Weights of a small transformer language model: LayerNorm before each block.
MLP neurons of a small language model. Each row is named by its layer, matrix (down: output weights) and neuron, and shows model dimensions 293-420. Each number is 500 + 50 x the weight over its row's rms, rounded and kept within 0 to 999. Numbers have three digits each.
A block is one neuron, or neurons of one layer that tend to fire together. Before each block is what it responds to, as a language model described it from the Wikipedia text at the highest values.

Responds to: Headers and table labels. Word pieces inside section headings, table column headers and infobox field names, e.g. "| From |", "Governing body", "==Past rosters==", "Certifications".
L7.down1435:604491411509487435556511434475530447548435606514516534412470600642477538468475502492525472518550566442476580575498499512511442425579491519432392491452601517504485504559494489559476460512525522464524508404421471553559509508585461566493491615601534560527562464492550471478427496450447525455486469460538468523426433520515528517559470486509424505482526558495488517560435491504503486493518

Responds to: Punctuation inside numbers. Decimal points, thousands commas and unit letters just after digits, such as 26.1, 5,094, 346.427 g, °F, 251 kJ, mostly in tables and statistics.
L5.down215:443465550489425462514544440514497534516500555514554492495436434485555587511551525542483566439454598539566604521563520469548413453461497460489572534556525495539478490483478505510473441553540516535560525494417518544467512405472489465545505519514499440451505509531507469441488433475592480489541462455489507467495551469585585486513517429507462385486544434445549492486492446479522505536559
L5.down982:547388471494432429459504504464509423579543470519499420543569474556532444485473431522463426491524492555511613347484479489519558444489522547577559543513488501641506585559460542534510519493551504562501527460557442419509432521500518551559495519508549518497421443531455428513507463511439547476463545519540476435442514497584505389462455565548485593505513443367463498539548497565478504530527
L5.down2015:531406465466516531470460481495418522494498569435425497543482567571562454497427520529466533543566466424498451451394483489602490501485469457450548481477519599489422512536530496542485492495507518576504470473555452498380549525652531527494493395532562450455496412476412566411394507496476511448458471561430524520520566451592518528499495567478510525537560539511535416562487501453527569339499
L5.down3011:560479582523536547606492484453479539485434527476421502536472477479438472533485415477511439486508577474564535515506532503426447591432433545475590547566506490548540588424494555489523523457462387443456559471452470502444524471393433545583587443469485533461408558464540582540554607557452405473550505559499458423523459517460538535504529478479418548493508509496434465501481479567561546457495

Responds to: Year-start space before dates. The space token right before a year or date number, usually after "In", "in" or a month name, such as In 1922, in 2011, March 28.
L5.down498:613463577489481469475527397506489484518549542507465509541350574580479474605498537528517460477457500494459455605545439597479487486556586459508613515557593521467488520428522519414470464525500473436532504558555455461457521460501487519505435505510612508535460501553500553502422494491449505484503486454547612460542498411569498538459522394506505541543528488468520531524546546502498542514520
L5.down1677:501382462476539345473601552418514459441493426446474514424492496565531502546470508472456437535513489440477459464512493503509507436487435502474598417427432478634571394502496432483581487432501534534545510476501536464484599505537523472560460507468526428463537499518508520531577612486627487529594484414495536458470468457528497452513442528460431468550559496485590433569496514581435561516452
L5.down2450:600534502533475486401462535533471470528517609577463567474599534443492530438506466458449477486454453393481600549505513533476450479459483568475497514467467666583434473499542552477463454566517448506476531458571452455419471409532461481531472627492534438498549546576462496459501564548541435538442334472583568485535600547439548516500477567467503496546539464502516486505483533586550458491464
L5.down3702:603413453560575505538480461495478391533449460479463483558461531432482507512543505535437464542461553445556542535547503448424564500529463482480419532407520448482503459523493541404563421431533586512565444536476459490460505501616490453514475556515463444451483494536575397541463514533485623508453436521473532425546437526526526558560440570422479512500521526482567539485533555528405486537420

Responds to: Year-number onset. The space or first digit where a four-digit year begins, after a month, "in", or a date, e.g. 6 August 2018, in 1995.
L7.down1930:519556576517431441451500468453447511555539472445455559479482594521490457465526502527430480462390536451513444536529400551411504493545500500532459537507614503482530575490552535487498429513546487482500552527411515464560442524582491509519433469451482450517498481491558442461533444521484503398503529505491415491597485438480486526519442532502535472498523576509434519546506505625467409487525

Responds to: Start of year numbers. The space or first digit that begins a four-digit year after in, since, a month name or a full date, e.g. in 1963, 7 November 2000.
L6.down776:522440526544524456452488481520391404493437569393595566618417495404474450441447481442613426436485556668505422577472430443461542466597499537480469478446513579533475492456514526530513516469444482453468476536409505482494545500590526543464556495533492396437495600480598427532469578476587465555499464516535540540488441469463504472454509548470558537430574494482582609462579499501485471467479
L6.down809:534511518518443509520497464472448586519433432453513365466525586447482522491493545520472532492425544542439487481476549438455445515536452522470554476516411542524572492458621548567524435585498367468520417494461573405457542505516495495581490553514538507500475569398573576614444520487436400555459482460531543516531503520426505412471521554522553656536574476557426543482588546459559499411567
L6.down2227:507434493565410447529606431535493455469504582502412485501470504459529591463481502514458514450490491471521489533460502511476471404509496538514389528453572514501444483539532457449491411463386506521480446521477439514458490519577524526501431507579498491492416445511508467452455540457568552416400552464524555434488493480459521542507508528500496527496525511493401484528395537464506561473499
L6.down3395:567553537451472531483482547544482473489408460481507560517486506512589542431474504577485447514494494540558506523496384488406456545447507507423498535436480500434562469462548482461473469567480478543526530523567541527480556515536570490559498517413535548590459517486588470417586489482498475531597520533431376488520503490486507633480448459544510623511586604528547580517579459592546492514470

Responds to: Mid-word pieces of foreign names. Short subword fragments inside rare, often transliterated proper names, mostly people and places, e.g. Kas-ab-ian, T-ets-uya, Karak-or-am, Tsits-ip-as.
L6.down788:506420510382464525491502499543424503501512539473539472481426528467445526456578521498452445472521544490562496488593530540536457527527417479477550481512505478450475528538548507550440517548463444462506552560559507447420503463486575488531540492457496468437488523474553560436488580550613494421514531529558464429574548495574585401500450425471499499432472541515416509493504469553488491480456
L6.down2631:490444500524670532533471517455489574510578558459560456494447496528531497431405539406399522505466484494486391495498534499487483433463524585522593472474533484394471422441516444484499465521445498557537358470452528428466496472508494430464555557501521572499417518459500485494529662498477529507575576475570394517508503529467604453554464538522364544532571494436531525540544558504507516518468
L6.down2837:491405516467491490443419491496501497490472529461456571482435505468563499466417518514540586429498606498540470470511606610424462484486471490545488462483645485517575484428612507532400533551501488434462585539523444464641443552497495552529452477596445557496462545501540482527479482452484491487532522627462457464596518523570412432523479540522544440447605568485527504557552535537517469604504
L6.down3379:471467575465570453619467508556528494546433524476547446543398536602467522439569491470463477418507499508439572542457449448568502547522464443606632435500522530406450518544553568520439549608493463515560477445481489579573456524565487363379589465535385580577559539503505454522412439477552444553447545514527411532529547494400436477553492473438551557563549552451517429565453514501529526504471

Responds to: Mid-word subword fragments. Short subword pieces inside words split into several tokens, often foreign names and places, such as Shym-k-ent, Tsits-ip-as, k-ay-aking, Wik-ip-edia.
L5.down1549:558528524424440406474588502571565417402428498474504487461468404504529510509499513515501429502525495385517350473568532440462536545539435531578551554480438479524454560467598410517463512412530604529532471548524592490544563470483471440462427419498486509504436519543482589439555470516447545486452486536473546428455516507477478482460549515488490512477477521436477429478500576530560496509558
L5.down2126:461471480427495508498475561523569651475512460451506476515562487488616467553592504453522532470494460428493477507535554352581525514526474523442607565520508480546492613421565487495531519503526460591524542447556602460585477543515490576509505577540469356477465613469554531520490397555506503465442469607491538479417439500532498451501595416577435578436583520487565547451527473414556583476508
L5.down2642:589462478403457443504572492491521454490457464524486491596386565442575560515416521447478476450498535477519543468540584466517462540553485506518581455527488430504523489458502461363478563494426489471491504444540500537558512550499457443595586460501503533450412526568502484505447509601582578503460443497484521400571460513474581450569530507444481491567493449463563433480509504481505548544507
L5.down2767:480602464406554481620509478512532421469455564416511528498505467546586484523474546517436456499455576454546532427518524441527515457510485541491468433468492551423509509532479458505491524535576455422488493505413549597563626502497474472643423520586506500512535587497512453440537475495510470476429538485589502537524528427417468512477496533479452534494554483551488518512536576485578519526481

Responds to: Date after on. The word right after "on" (or a date numeral), usually a month name starting a date, e.g. "on May 6", "on March 1", "on the street".
L6.down1036:556460541396452474497606463529512440551489543446449565503501549446519494489504564423500434454503409486643453589573479549459540451513485497440623510465448632559444497535545482532441566487472526601461475535552501509479506496416526535522540599471565510453552466563507610593533413552483446539478488457461532462516533492462601460535556469479537452471536404405546422482521465450502497478536
L6.down2184:523447503531509492499475528462504544548509456571521378560459524459558504604568579486512530450508389547503427469543452462381482534587559524540533541496450495488445497493541509479526505573447531489446481548442526579485582539459518456517518516512652493538525546501497518621436494562498516508539419457494493372458473520478532408526383581534525481528438530475516408477483501495452531589507
L6.down2683:570436529380568472508475453471492527478410481425421369549471412578559553563452531493472454517514495449389541536498561521496580543473470486462585537629499517543494534523469534527449429460530615527428464561450540503474517533467503629464465453488492462517400545551415464506617452539526531565602516527498523453506422500443483500520507507500555479487446381494565457477554579533458431490558
L6.down3445:462481457510483499537543569478470477560461412470598570528580453474472469427401571496512529523532479469410457478517475526451480441418547516467529522506455508449509503531532438581443505459572493537540462478505531490485476516489483501552597516558477559450439513435395401502475453557585530511477456479467423471579463475537622519433577521483488500481448509522610598453586491628474549535524

Responds to: Section heading words. Words inside Wikipedia section headings, mostly "and" joining terms (Early life and career, Awards and honors), also heading pieces like works, offices, lay, plus some prose "X and Y" noun pairs.
L5.down89:591481395599530577451470484508555473505499417457462546475538523423591530472541506451467529594509514484495513489506474462498485469508513484438466553510464557512488443407460488398428440533521544580485515421457498423485518499541555497528421567502509420435557530466429499426548525584467422375463540503519527467492516506557551478512449511436574427539514485458441451452383538401437471438440
L5.down2382:436575459424587526483445503458507523507405441653533509520548575504452490431460605483518535542514457447528562449499485423391577427499556540491530574482567489577527549498478525517433431500440474516400442527456484409480535464482522488552504447508508552562539494524460509477370382499473512586554408493547351484506514465461484501482471550513450462437418380544416500574481585507508585511526
L5.down2937:595463499561549516453495504480477573440481626502585573476504431520483504547568453509471468498447482494501502498578611490451492525348464493536399530522565544454560488435508513549490586549512465482585556542506560461459512565514519567532592476459555494469483485452530485592488498556500522527428505427478536557496455533511507450513403525427451517434499525484452471492461579439458503479401
L5.down3264:488435464594462444524525498540532472526448524465543538485566475569532450582539498476496510450471543434479541495446520524543528525502518466518539454524486512497501492540498509570544502440512521512444499524460436512492515548474521492484593560665524450502510441455436457435558524496466545519448565519446457575549532549527465496360466533556531529369407447429484460494440493520486508484551

Responds to: Month names in dates. Month names directly after a day number in day–month–year dates, such as 22 June 1952 and 7 November 2000; more weakly, digits inside table or statistics rows.
L5.down304:514487521508498545501541481462508421461477441499517418553549457503470497506542463483476561516474440546489505451499449475505544531458447509472652509365483468544504518580490423538539500503534538626541495479500578437438482554426457421532505519501534562474445518496453425474498543508515523538501650469512498443535513453539482456385513526556518461614538555523461508513513431611492469532481
L5.down1162:575554505426570527614524538494552572511475430458524463529475576422582402473533492554503544559570456452572440503482483484445442541609443515517687450551492501446488489489639444562501476514506464458524590596452598501489547393414442528441427498494528470493485383505403500518493638507503467420558494544511455400480458444498513481463577492514460567545495432534569381590488418535515534443464
L5.down2435:508431375499498488414449547485570525479465476471557547561396411510553568563531487502491458451527432530530499514585373488508497457553508552508565535456479503471526453556399483563484490547541443508521518566444513541547556565489483478605515535512502519467447531575467557484453531506510467513428636565469460468517527448458528497509495517511505448593475508536493512581470498476493541459484
L5.down3054:492475478500491536494567489454509469533568497507483474548433453504522518486492453468486523529464434437464526573552441477501519508494571494570604539502453504540441455479477503524481494552476499450443512486496477497435496486530516572534488517572501531535548466569484516432558470526546483493463506480510505498446506524538478427507509476528495486426469598466505467514618565561585546491473

Responds to: Date expressions before year. Month names and date-introducing words (in, on, from) or year digits that come just before a number in Wikipedia dates, e.g. in July 2012, on March 29, 10 June 2022.
L7.down2940:473618519528460476472473531492487547438538563517542464510609374466446556509607433488569514438514452530558476453403552604449409512517448536443504474518493456499497447578536520460485495480494512474459445426502434589440435509421443465474542494515478540568535517452563595489531504518499474559458555395591486443493496580451504587458598517559421558523447481470555477570650572547519511478526

Responds to: Field and column labels. Words in field names and table column headers in structured Wikipedia text, like the key of an infobox line "- Party:", a "| Club |" column or a "==Music==" heading.
L6.down117:534510529453531483431504489510444480445434436576504562545534544443519566534598558597408415574535418447448521588537493393506567453557482485502532563569546516434455518461562461590512579595484464508469549582513485529485511458473498461510508484505507515518513459442512496433485539435468527444466493622409405500569486505497459536452563607523470563546429516510518500557427526478491555455553
L6.down316:579494417594520435524446525491488445556452510516487517438515544462595518435513559522511463508494535515484463450481528486484525547517448516458569480410479559480487537523576573528467552513503444489498539526557480480501548558484545379523532589526500424467498557484406422437507566451467528493490466410568412480457492450579437503449437487475457433439509512540499485499504501532514494496603
L6.down508:499509566563528516505434550468387530552517522572507596533479454536557496518413604500504458567512442537525436545468449507484459532488489525534579417529454469480516418516590551485520579390433519484585450482473455610501611506453490504431550554522590487437497481442521514509511471439447467443497480479443473474451457511628537457442461489530536475564442457467454439482441476493505540529457
L6.down1511:583486383472587409505544500477516362492500459519514507465507522509508418536514552523441517529538490453462492471535441540476499460589505484490782542485450506525571539461529535521511432456526513554507519528530454481415455553477502433502508473569529499517532468451470482520406462414483563498511550560420490487532524433498415529474537509405401453518510502433536403593451487466544524450518

Responds to: Mid-word fragments after sh/s. Middle subword pieces inside words and names, often right after an "sh", "s" or "h" piece, as in Sah-y-adri, Hash-im, sh-in, Mos-qu-ito.
L7.down2055:525410461469395482502588523445507431504497501476502480521550593525549516391620585438439551499547431511470515554458593555551569582479549473537506408556554525500576453500527539569449517477478478456452529490516507595447602545429469599559446448489495404449512510587498535497436553528510491500491541590496554405471496501552525441429498545572498475514446434543540458447473473519433499567528

Responds to: Table cell separators. Pipe separators and spaces between numeric cells in Wikipedia tables and stat lists, such as "22 | 20", "(87 ft)", and sports-standings rows.
L6.down190:510510469544507514459524457408494400597498562469452525492562519565461573476550586481459530435503554604485453454642479427385481528451477521491571445440575415584501545460456551434517535521520552419522541505517537585454548498540503447522495486445533447494453499526459501504428491593476480526527577496457452546485476476519537496413576463483505485600431589476517485536508523504477443571536
L6.down2294:484475482394489477539533572463468452522483520436440527476461545522482542476582473492576541457476476456583417623530516418485536489409489475457633564535533567494582601478468491445508430502457475451408538540482563434485481446381479517499427501503448432556491481608608593423514500528497526574509473522460543463472495482518470452490524478550441516513502508557600510513546525578535532460502
L6.down2428:558464567512509438504559490465575423494553451498523564495458580584407518395437463445575505449507453474514385443503529487461512478447528574513574407520514439416406493534458491472451552519530537454459566543490554509538553507488429440565550451414484518521472510585462515484436499563499521529452474501429475496445526386538497582430524437482489549499517439533564600521412473539530618557505
L6.down2763:512559544451458458482555631475482536606478497543476569612511535512564461480527409467499525499458526467479525471521504404451435510451497509451632467457560500531580532527567489524483482502495509454467491373545547491400535484506513441491466620527524488512446547481441489520458518608449411523483508505525474501544481468501518555500546537411489533444539475549495407467474570460480492451437

Responds to: Mid-number and mid-name tokens. Decimal points, thousand commas and table bars right after digits (80.6, $350,000, 347 |), plus inner words of multi-word names (Calgary International Film Festival, UK Dance Singles Chart).
L7.down2935:591465548530522449492471467494644478457469504404525524554540538567463505457600462554594446521584428526543419442516470473430537525478473536469456557504552450586560494543476440603473511395446506462562501511483428496591529523506584467530520508439490430418468455457402460467582445584529491457536547518563585507541565442529417477579467497496492566490485489487460484516556519559537511519437